Weights of a small transformer language model.
Size: width 512, 4 heads of 128, MLP 1024 SwiGLU, vocabulary 8192.
Architecture: RMSNorm before each block, rotary positions, no biases in attention or MLP, untied embeddings.
Training: a variant of Adam for these matrices, 901M tokens, 13743 steps.
MLP neurons of a small language model. Each row is named by its layer, matrix (gate and up: input weights) and neuron, and shows model dimensions 389-484. Each number is 200 + 40 x the weight over its row's rms, rounded and kept within 0 to 999. A neuron's up and down rows have the sign that makes its largest values positive.
A block is one neuron, or neurons of one layer that tend to fire together. After each block is what it responds to, as a language model described it from the Wikipedia text at the highest values.

L3.gate4,179,161,164,204,227,239,199,205,174,167,237,198,181,226,264,213,157,203,174,227,202,234,232,196,275,248,188,195,170,198,239,135,162,209,222,199,228,140,175,226,103,178,210,149,156,192,127,195,162,214,209,223,181,183,231,174,189,188,225,226,183,183,204,240,245,188,151,205,167,151,186,212,171,171,324,227,156,215,144,142,148,188,188,201,204,209,242,190,234,185,237,248,239,281,178,191
L3.up4,227,215,222,269,191,150,189,206,193,238,192,239,159,259,233,256,240,188,259,217,284,181,225,198,233,156,149,223,162,217,156,171,196,210,133,179,160,230,180,180,225,208,243,195,255,307,154,199,225,227,219,245,286,273,169,177,243,257,131,290,199,138,196,184,183,144,241,195,208,266,321,224,204,206,173,222,198,192,254,251,185,228,101,208,202,133,193,229,184,193,109,180,243,216,144,215
L3.gate57,204,170,215,246,262,198,183,243,178,200,218,236,238,195,202,192,170,217,186,246,243,166,243,222,197,181,156,175,178,195,278,171,206,187,220,214,136,226,216,209,218,165,172,163,271,180,173,197,233,144,169,179,189,236,223,206,239,223,243,157,232,187,256,194,249,261,191,191,154,220,254,189,321,179,195,189,194,223,188,272,195,188,276,194,295,190,184,170,189,190,240,230,269,204,196,230
L3.up57,262,164,280,186,239,285,153,177,236,223,208,198,192,215,135,173,197,210,214,219,166,151,201,182,144,169,181,179,165,172,229,183,214,214,195,178,183,203,204,170,176,198,240,173,208,263,134,180,196,252,245,145,225,246,189,164,173,210,195,216,186,232,165,198,213,252,182,166,177,194,248,157,279,148,248,185,228,176,210,207,206,208,195,168,227,209,179,181,210,187,195,156,206,195,188,210
L3.gate318,186,216,221,261,217,288,259,274,192,233,198,186,205,191,218,222,208,230,272,139,178,181,170,209,230,188,170,207,219,232,284,191,197,214,202,155,225,242,212,169,236,128,228,197,297,205,184,178,242,185,125,154,172,191,267,234,188,244,165,254,213,221,206,250,106,212,241,121,164,224,196,134,262,198,202,271,242,214,208,178,221,192,214,206,188,133,146,201,177,245,178,222,217,291,224,113
L3.up318,248,241,255,267,145,137,192,174,85,201,219,222,236,218,217,166,196,192,160,188,129,198,158,179,181,175,214,196,163,220,205,177,207,207,205,190,161,167,249,238,153,197,220,206,125,181,167,219,249,261,169,233,210,193,270,194,302,208,197,224,199,79,259,215,239,185,183,247,226,269,143,244,182,218,237,198,112,156,192,209,217,156,198,184,168,180,213,209,139,274,175,117,204,180,195,165
L3.gate887,242,193,159,235,259,93,209,229,129,195,158,180,200,200,251,215,262,233,177,134,256,237,262,213,202,210,231,153,176,144,138,165,171,228,192,190,169,211,182,171,203,184,297,233,213,224,185,203,234,189,136,218,212,225,168,214,214,199,133,247,179,192,215,196,197,213,261,128,245,177,241,146,171,234,150,174,207,235,189,189,121,165,220,230,229,193,185,151,165,209,207,206,229,201,97,216
L3.up887,216,167,204,253,203,212,212,178,141,221,199,241,175,228,153,189,128,119,268,254,245,203,161,247,201,186,230,137,155,174,222,159,158,232,186,214,263,269,226,212,201,185,201,227,230,192,169,141,277,232,207,254,167,142,226,211,210,246,166,251,167,208,304,225,224,230,155,184,249,179,231,242,253,209,257,253,240,187,179,226,247,329,156,190,209,167,227,199,198,232,132,218,270,201,149,199
Responds to: Abbreviation periods and word-piece fragments inside proper names, such as Maj., Hon., Dr., U.S., Norfo-l-k, Pe-e Wee.

L3.gate129,251,206,241,220,158,196,196,158,217,212,141,245,252,175,244,171,248,141,181,228,179,260,166,197,230,248,228,177,190,206,239,131,197,189,209,237,234,299,209,154,166,207,117,183,159,153,231,216,207,206,248,214,160,204,234,145,246,167,184,162,243,262,201,180,180,174,217,103,196,145,180,232,163,243,182,185,158,248,260,109,249,203,172,192,220,153,237,234,212,208,152,112,136,129,260,192
L3.up129,274,202,107,289,200,158,148,235,194,191,186,181,217,224,143,139,229,154,221,221,131,220,217,209,204,168,235,189,234,231,195,215,215,228,194,179,184,279,158,156,129,234,220,126,178,237,188,211,132,217,277,160,217,227,199,112,198,183,161,172,263,152,163,173,194,152,209,180,211,230,223,237,198,177,130,250,160,228,160,140,254,163,203,260,177,209,228,179,200,197,208,191,160,174,213,171
L3.gate237,252,208,176,217,135,246,202,230,157,225,228,190,148,216,264,165,265,211,208,232,177,239,160,197,249,146,237,168,243,233,274,186,179,200,246,289,277,252,226,192,177,169,243,111,168,255,186,197,250,168,243,135,194,211,199,124,186,230,236,198,265,210,116,225,148,198,178,151,187,226,287,193,176,158,250,94,181,201,259,183,170,210,184,261,146,148,230,204,177,210,198,161,162,265,136,178
L3.up237,188,191,228,209,176,123,142,167,213,238,176,199,240,232,203,205,183,196,216,145,186,238,176,168,185,264,171,225,258,180,195,224,213,217,112,231,220,201,237,291,157,202,202,209,197,171,263,264,198,173,165,208,229,214,244,154,106,195,205,126,238,254,223,211,188,265,195,185,212,221,159,95,206,170,238,220,141,211,148,187,304,273,208,220,245,167,292,181,230,141,181,215,161,200,265,194
L3.gate278,194,196,190,221,188,141,263,204,135,199,176,199,191,166,215,70,206,207,209,215,215,197,179,231,224,234,130,215,260,164,244,201,160,201,255,231,229,254,213,149,200,184,196,155,162,229,194,248,188,218,243,180,164,198,269,145,202,233,227,116,304,150,146,183,201,204,275,226,222,247,189,189,223,188,226,184,152,261,139,212,249,210,169,222,207,250,281,284,163,124,205,139,250,185,160,228
L3.up278,176,222,232,282,163,196,175,150,201,219,222,167,303,220,176,240,180,206,236,175,193,156,238,97,218,226,190,124,241,207,211,256,184,140,147,185,156,240,209,178,234,136,210,201,183,263,236,92,200,225,248,178,133,260,136,166,162,210,222,163,222,233,193,221,218,211,202,184,175,199,210,174,238,203,228,207,181,234,223,180,294,198,155,228,200,203,205,167,138,158,172,219,232,252,147,190
L3.gate300,242,176,192,228,260,161,165,214,225,194,163,177,232,206,173,183,145,148,120,223,218,308,212,186,189,158,200,193,173,195,205,162,274,154,245,177,187,273,250,166,162,230,165,206,194,209,157,117,169,199,229,215,180,243,215,158,249,192,219,205,260,178,204,108,202,169,224,151,217,302,235,210,146,159,177,208,166,205,167,184,222,191,143,159,236,215,238,173,211,218,281,134,138,222,280,174
L3.up300,251,161,358,200,167,224,165,191,243,246,196,254,188,194,238,182,220,205,120,270,148,175,130,252,196,188,244,192,150,197,197,191,196,227,137,150,256,208,276,143,160,233,150,270,213,214,203,221,174,215,140,110,189,171,258,143,174,221,191,212,201,193,176,173,171,188,176,261,189,259,208,174,228,202,239,239,249,224,221,211,280,308,149,277,189,231,128,218,181,175,191,189,133,224,303,211
Responds to: Middle subword piece right after a capitalized first letter, often a name starting a paragraph or heading, e.g. B-uk-owski, P-ost, D-anie-l.

L3.gate42,137,192,184,241,190,209,218,166,189,200,199,326,145,149,191,244,181,251,227,190,195,198,210,197,262,199,241,204,277,245,117,214,155,194,170,222,251,263,240,111,183,113,165,201,231,195,198,199,234,165,251,135,218,219,240,264,216,239,218,161,186,233,240,137,164,186,200,201,228,233,257,212,204,236,188,221,180,143,144,162,210,141,220,236,177,113,193,176,244,197,190,207,212,217,162,195
L3.up42,233,225,147,241,185,242,257,122,167,211,180,205,254,187,208,216,248,185,213,231,212,214,227,257,253,207,175,136,219,247,233,246,201,184,136,171,239,224,195,227,277,157,153,159,275,219,180,156,178,140,162,210,195,228,171,210,231,110,158,236,238,128,153,151,192,124,184,207,158,141,211,203,264,135,303,228,178,229,200,195,227,137,163,191,203,168,76,261,172,205,180,207,185,163,183,150
L3.gate173,168,200,138,188,161,208,197,168,197,169,191,265,215,111,214,184,254,166,200,194,230,271,195,163,207,230,151,257,241,274,241,161,154,214,140,231,144,272,203,228,131,137,90,204,215,220,183,215,233,190,209,150,189,212,265,209,256,163,212,166,251,241,135,187,234,196,164,165,240,191,243,186,170,182,212,250,232,218,151,205,241,155,183,231,207,230,183,291,177,226,266,169,201,203,231,257
L3.up173,191,252,173,222,212,226,221,185,162,204,194,274,219,179,163,185,203,177,124,239,202,194,152,184,147,165,228,160,137,229,208,138,169,240,216,275,193,209,268,180,222,209,183,206,188,110,211,229,233,226,238,144,215,234,154,147,235,186,211,145,203,318,224,152,197,126,203,253,217,208,140,247,164,225,211,201,176,185,213,276,266,168,193,125,129,227,205,153,228,163,134,189,202,240,212,192
L3.gate856,198,221,167,173,203,222,218,152,146,187,198,222,182,216,206,142,231,215,259,169,198,170,212,134,205,191,136,236,236,213,174,220,126,198,243,243,195,218,184,156,185,133,173,130,177,243,173,102,308,201,178,195,182,173,173,165,170,186,195,171,229,183,116,126,179,235,237,223,220,128,179,189,207,193,236,121,153,175,182,168,216,173,176,203,163,177,184,184,146,244,157,255,182,203,215,230
L3.up856,202,233,142,208,285,179,161,228,203,167,256,179,136,256,220,157,191,158,165,130,201,186,162,229,228,232,145,171,213,230,250,206,239,197,192,212,205,198,186,171,176,214,177,212,215,226,201,172,241,187,162,248,172,242,232,212,171,197,175,261,182,154,147,126,238,212,140,173,232,243,166,151,161,186,210,303,244,169,284,209,242,219,243,98,221,207,265,230,153,206,221,228,178,166,168,174
L3.gate905,188,233,189,273,111,267,212,159,202,214,215,167,194,218,215,216,178,189,247,206,254,253,148,220,224,149,108,205,146,244,259,123,183,201,180,218,157,267,293,182,193,226,174,222,189,207,214,145,190,225,106,188,119,183,215,178,190,165,186,258,240,187,153,187,247,214,247,163,238,231,227,162,223,176,126,195,114,170,229,95,165,255,168,244,188,254,220,194,212,171,195,167,146,231,227,181
L3.up905,171,207,163,219,158,222,219,188,237,254,165,184,175,207,199,204,225,131,119,199,205,163,243,141,229,183,173,142,222,200,179,162,220,247,238,233,230,218,199,202,256,271,242,213,100,132,146,96,213,192,178,161,102,297,274,202,201,189,168,104,206,229,182,153,234,217,199,163,272,237,189,159,161,143,125,154,135,162,140,229,192,153,147,153,127,254,196,138,206,186,217,199,205,243,180,182
Responds to: Last digit of a multi-digit number, usually in table cells or statistics, e.g. 2,24|1, 3000m, 165|1, W 110–10|5.

L5.gate133,197,238,180,181,186,248,228,194,212,170,141,206,174,138,182,234,207,231,207,208,249,133,202,203,186,262,186,213,273,251,283,199,141,213,172,197,166,183,295,194,209,152,192,216,267,159,201,154,291,105,146,248,152,224,193,243,276,131,184,108,248,166,189,171,205,151,234,188,259,229,214,253,211,184,182,177,179,193,167,236,217,140,138,137,188,238,182,123,188,226,140,229,165,160,114,174
L5.up133,216,227,235,236,227,173,192,189,183,218,276,155,278,209,181,206,266,185,107,201,212,191,179,168,180,171,178,196,190,221,260,224,132,147,214,202,168,227,236,226,226,145,173,126,142,197,185,180,172,179,265,232,230,225,200,224,212,135,194,138,195,185,208,198,206,220,184,242,170,144,248,218,246,153,193,186,180,164,183,173,243,236,195,239,200,202,228,181,131,175,177,203,214,154,228,156
Responds to: The last digit of comma-grouped numbers such as vote totals and populations, often in table cells (138,474; 9,968), plus occasional word-final pieces (turnpike, fluent).

L5.gate435,258,151,149,249,192,184,207,214,199,231,158,169,166,160,203,221,185,180,116,134,195,167,250,150,225,212,177,242,203,157,201,225,193,268,129,236,194,237,183,175,158,151,261,176,183,219,186,215,173,171,185,186,160,170,223,198,250,222,213,156,202,238,139,203,179,206,184,250,219,218,252,131,195,216,145,228,224,197,181,183,211,232,245,222,215,228,169,186,226,204,199,217,184,223,203,165
L5.up435,237,163,204,158,202,215,203,200,134,256,188,165,241,195,203,211,162,231,126,169,238,242,177,213,197,129,225,122,188,237,222,309,187,139,221,178,225,244,146,151,193,270,190,208,255,205,232,186,185,160,165,203,193,146,129,192,139,202,224,213,183,203,204,186,241,143,192,158,222,271,201,174,177,203,230,196,243,136,155,256,165,207,219,193,119,299,182,250,162,167,255,202,160,197,157,262
Responds to: Words opening Wikipedia section headings (Early life, Later years, Records) and prepositions after career or movement verbs, like promoted to, graduated as, moved to.

L6.gate48,219,199,223,185,197,147,198,211,211,190,206,102,168,190,158,211,217,207,183,169,210,211,147,184,195,217,215,230,186,220,228,196,130,253,215,304,235,252,240,115,234,168,265,173,192,286,164,198,279,274,205,206,149,126,234,228,179,184,227,214,237,153,252,238,122,248,223,159,217,176,226,162,278,196,195,187,195,102,253,237,278,248,181,185,313,190,155,174,230,192,249,207,291,190,196,167
L6.up48,151,250,174,309,234,235,234,123,175,195,184,234,235,231,224,213,151,152,249,180,195,212,276,217,194,170,164,191,207,232,113,232,199,221,104,112,179,208,202,263,260,105,231,261,201,206,206,160,213,167,222,220,258,254,226,239,190,130,214,202,183,261,223,162,178,262,168,155,218,203,217,154,278,234,196,206,210,257,236,222,218,228,194,196,232,218,202,200,208,229,262,256,230,187,262,174
L6.gate545,135,202,116,219,198,166,270,222,165,122,258,231,144,170,277,154,143,205,212,189,210,158,232,205,259,199,162,199,197,222,169,219,173,225,166,137,186,177,221,120,191,208,209,210,167,143,187,272,259,193,207,189,181,223,173,164,265,180,127,216,175,221,239,213,167,235,188,176,215,169,221,259,240,221,184,184,195,201,221,178,240,147,189,221,214,174,211,176,192,113,128,183,252,235,239,281
L6.up545,183,190,199,238,123,144,213,226,268,181,183,213,144,171,243,266,211,125,184,243,168,190,179,145,191,246,200,142,246,173,241,195,176,279,266,218,188,227,287,245,207,172,269,201,258,200,249,216,266,194,145,173,199,238,233,241,133,172,249,160,201,172,234,210,189,266,188,236,194,229,233,191,224,222,193,195,215,221,168,134,200,209,251,224,146,217,235,230,200,192,180,173,225,227,226,121
L6.gate758,141,196,252,233,187,185,237,253,193,187,221,300,190,188,176,126,256,148,184,173,225,195,234,178,191,187,228,212,187,237,144,200,83,190,160,168,193,202,271,170,196,190,202,184,212,223,224,121,216,226,186,250,199,183,276,155,256,180,213,244,243,229,234,133,194,184,236,278,148,243,221,203,223,257,197,179,121,187,193,244,181,216,161,213,208,172,196,215,253,217,202,246,164,133,194,202
L6.up758,143,232,203,229,223,265,213,143,212,216,179,199,208,172,193,156,194,132,156,183,169,176,272,150,203,145,237,211,222,226,223,171,86,228,231,192,139,227,169,205,248,155,228,232,146,245,88,160,206,223,201,210,208,288,213,236,265,183,188,213,195,208,227,248,220,187,106,162,85,185,219,209,283,195,190,234,132,232,180,217,169,165,225,173,174,170,232,253,199,194,155,223,159,139,234,221
L6.gate853,254,245,241,147,182,213,300,146,201,217,179,250,173,168,221,186,208,134,210,191,271,211,170,129,180,202,189,200,266,194,197,207,160,168,218,250,226,222,178,249,247,203,204,267,258,142,193,175,187,180,213,274,135,185,213,215,226,150,198,221,224,194,236,189,268,209,224,195,208,223,272,184,239,184,213,205,109,277,139,281,203,141,301,238,168,192,214,175,260,133,89,220,157,197,217,174
L6.up853,260,239,212,166,252,129,258,189,207,189,269,184,220,209,185,195,143,168,239,205,283,230,205,208,154,266,253,177,195,274,191,234,212,219,184,207,152,246,222,220,252,172,175,242,210,156,204,225,196,271,235,251,243,215,278,222,243,220,270,164,232,138,261,212,199,249,212,156,212,197,242,234,233,142,170,157,128,191,188,240,177,195,277,191,161,135,206,232,209,200,190,247,133,191,153,202
Responds to: Function words and word pieces inside French, Portuguese, Italian and German names and titles, such as de, do, di, est.

L6.gate56,187,186,209,166,263,155,123,248,222,225,170,195,197,239,180,206,213,164,157,159,218,282,176,250,177,208,242,231,271,191,106,172,213,173,201,219,217,222,214,213,184,233,198,179,230,197,148,206,167,282,143,198,200,252,179,191,194,203,239,196,213,210,142,145,318,200,195,189,114,212,213,186,249,281,245,160,189,205,169,152,252,228,188,235,246,188,119,150,135,206,215,180,181,242,201,166
L6.up56,233,240,199,225,148,184,197,269,182,190,201,218,275,183,194,204,242,203,179,195,177,231,232,160,191,215,177,215,248,217,196,262,159,195,183,221,217,222,209,163,280,170,218,180,178,203,172,194,199,188,185,198,197,153,226,185,258,263,157,204,251,228,186,121,224,256,291,226,180,175,162,179,232,170,227,214,264,193,165,203,240,160,174,214,97,248,278,319,143,119,284,187,269,239,86,158
L6.gate236,177,233,199,209,245,235,233,200,190,231,261,181,186,153,164,164,218,127,193,195,241,244,253,168,241,198,145,163,277,171,225,204,183,193,173,250,184,225,293,218,154,211,235,225,244,183,209,136,162,162,223,219,114,178,189,179,174,179,264,258,266,151,175,212,173,309,199,87,196,176,193,244,273,213,202,142,215,213,243,203,220,228,192,185,181,253,247,241,182,214,132,169,186,241,188,167
L6.up236,241,204,217,179,174,134,84,225,226,186,209,173,159,230,225,220,231,237,162,210,129,163,181,145,199,222,246,192,124,186,272,227,176,216,276,262,236,120,188,221,196,194,162,140,149,209,133,168,234,178,254,276,178,208,116,175,174,246,182,236,179,117,254,176,236,210,215,235,219,210,140,190,190,185,230,224,209,276,256,241,216,239,208,153,224,193,182,170,194,224,256,205,141,188,260,181
L6.gate253,241,144,146,190,201,183,207,161,203,171,152,129,163,220,174,245,249,214,239,225,175,112,107,141,118,199,249,241,219,167,212,279,203,186,237,268,190,253,267,239,193,240,169,174,143,187,152,156,241,167,239,216,218,149,179,211,188,204,236,228,237,124,197,144,139,109,243,175,273,269,219,175,234,161,237,164,159,186,198,255,268,148,223,218,207,213,247,136,199,182,190,150,192,196,177,210
L6.up253,211,178,153,223,255,132,245,274,159,168,179,124,173,224,193,249,210,147,209,218,163,230,192,147,140,231,241,182,215,221,165,197,192,174,161,197,230,183,210,137,183,284,158,164,230,256,230,228,155,176,189,170,229,232,181,159,241,196,250,127,152,208,174,297,200,221,203,148,144,250,199,133,219,245,201,192,214,215,203,161,206,205,172,256,208,214,216,197,200,180,199,216,170,194,184,149
L6.gate787,204,165,198,207,143,210,198,219,245,135,202,194,170,209,201,254,248,201,256,201,227,197,166,187,182,155,211,237,227,208,308,295,205,160,169,198,182,231,150,190,229,156,188,138,185,270,212,193,205,210,222,237,243,180,201,192,221,292,122,205,236,187,212,189,187,220,278,238,238,198,216,193,210,172,141,155,236,171,189,200,156,171,183,158,220,217,218,187,208,156,206,304,171,165,182,128
L6.up787,192,214,124,122,237,181,149,162,178,247,196,139,237,215,257,221,240,173,148,164,229,142,229,241,251,244,163,227,219,239,192,179,245,212,155,185,202,209,229,237,171,202,184,196,174,245,135,221,154,176,213,249,171,223,236,235,150,226,248,236,239,192,257,165,247,182,228,143,130,216,214,219,264,216,296,189,263,160,231,215,236,270,229,197,230,213,187,176,153,142,198,250,190,253,231,192
Responds to: Inner pieces of longer words whose completion is predictable, e.g. "idi" in subsidiary, "visit" in visiting, "la" in acclaim, "abi" in capabilities.

L6.gate9,173,179,243,193,149,225,150,188,195,234,147,192,213,240,151,242,182,190,234,225,237,148,197,202,224,255,251,180,270,205,192,172,146,151,199,262,193,229,261,218,135,162,229,255,159,190,157,147,232,136,188,179,231,206,165,187,155,172,219,196,230,202,182,213,161,253,170,250,254,215,171,214,195,138,293,212,253,192,213,210,205,221,199,180,176,221,192,231,134,262,225,186,210,239,194,121
L6.up9,171,206,175,264,161,220,210,161,236,212,247,206,272,213,222,229,76,221,152,212,235,235,167,268,196,224,191,196,195,213,254,178,177,233,142,186,226,256,190,194,162,148,184,172,227,160,186,204,170,125,197,200,179,159,179,92,214,158,203,171,208,207,213,182,275,166,242,197,161,216,264,223,245,218,217,207,227,250,164,203,237,171,166,179,217,211,244,143,199,220,235,264,201,176,219,174
L6.gate400,186,280,260,261,233,142,216,210,193,201,225,200,238,151,226,247,249,253,249,156,243,210,226,156,168,231,144,189,202,159,205,261,219,224,195,234,166,284,275,183,202,122,209,263,213,260,168,153,200,224,189,175,201,196,263,175,198,211,193,242,227,158,217,145,197,276,252,235,208,275,205,226,159,234,253,145,179,153,146,174,193,164,206,232,214,215,231,240,232,201,222,206,194,200,158,265
L6.up400,155,203,216,206,205,211,217,168,174,117,226,155,149,253,152,258,161,224,214,230,206,193,256,267,218,154,272,237,220,257,213,132,194,122,129,215,151,188,206,236,198,217,258,207,227,207,192,116,233,161,206,184,172,111,220,175,202,235,249,177,239,210,213,210,160,148,202,266,213,192,164,243,168,242,157,241,255,269,255,220,83,207,157,180,203,210,214,175,210,235,261,139,185,154,175,258
L6.gate646,183,213,230,292,251,243,206,187,231,269,241,199,174,170,195,189,213,249,191,164,248,187,196,165,277,197,242,161,233,227,265,161,226,229,170,202,235,190,200,211,213,210,191,209,122,242,126,136,172,209,248,207,258,250,261,218,203,222,158,75,234,219,141,214,191,208,168,200,186,243,159,255,292,183,220,162,230,249,230,182,239,245,188,204,226,255,208,170,210,200,170,98,214,185,215,234
L6.up646,124,178,131,176,206,165,300,192,143,192,263,148,173,234,166,176,173,245,251,198,259,183,162,246,206,254,215,249,168,259,241,182,188,183,195,210,138,214,276,225,147,152,137,164,242,231,181,226,221,133,234,187,228,153,166,158,216,218,187,216,243,236,176,170,142,221,213,199,193,201,193,238,208,167,244,194,169,260,207,214,229,193,206,237,224,174,239,156,136,234,218,211,232,185,182,201
L6.gate971,189,251,198,213,101,220,213,169,159,185,214,203,277,125,193,206,218,124,219,261,171,139,213,172,211,214,210,220,182,200,240,143,160,254,121,205,183,199,258,224,214,167,197,199,202,177,202,214,265,190,182,239,146,202,156,164,206,192,196,138,241,215,165,244,258,117,239,149,175,147,190,249,200,171,181,168,231,202,222,216,233,222,233,213,185,254,140,138,224,230,105,223,177,216,215,170
L6.up971,170,219,218,234,151,198,108,167,213,221,172,267,208,220,202,217,237,223,137,210,191,226,151,113,187,169,173,284,251,239,264,156,156,204,215,267,139,241,248,176,298,234,181,223,214,157,183,163,193,135,181,243,234,179,273,186,258,159,189,163,171,223,140,166,198,176,177,207,247,280,190,225,209,217,276,197,204,165,185,163,145,216,157,247,279,173,220,199,178,246,209,152,190,245,226,129
Responds to: Table bar separators or final digits right after a large comma-grouped number, e.g. vote totals such as 2,948,643 | or 5,429,524; weaker on closing = of page titles and mid-word pieces like in-iti-ative.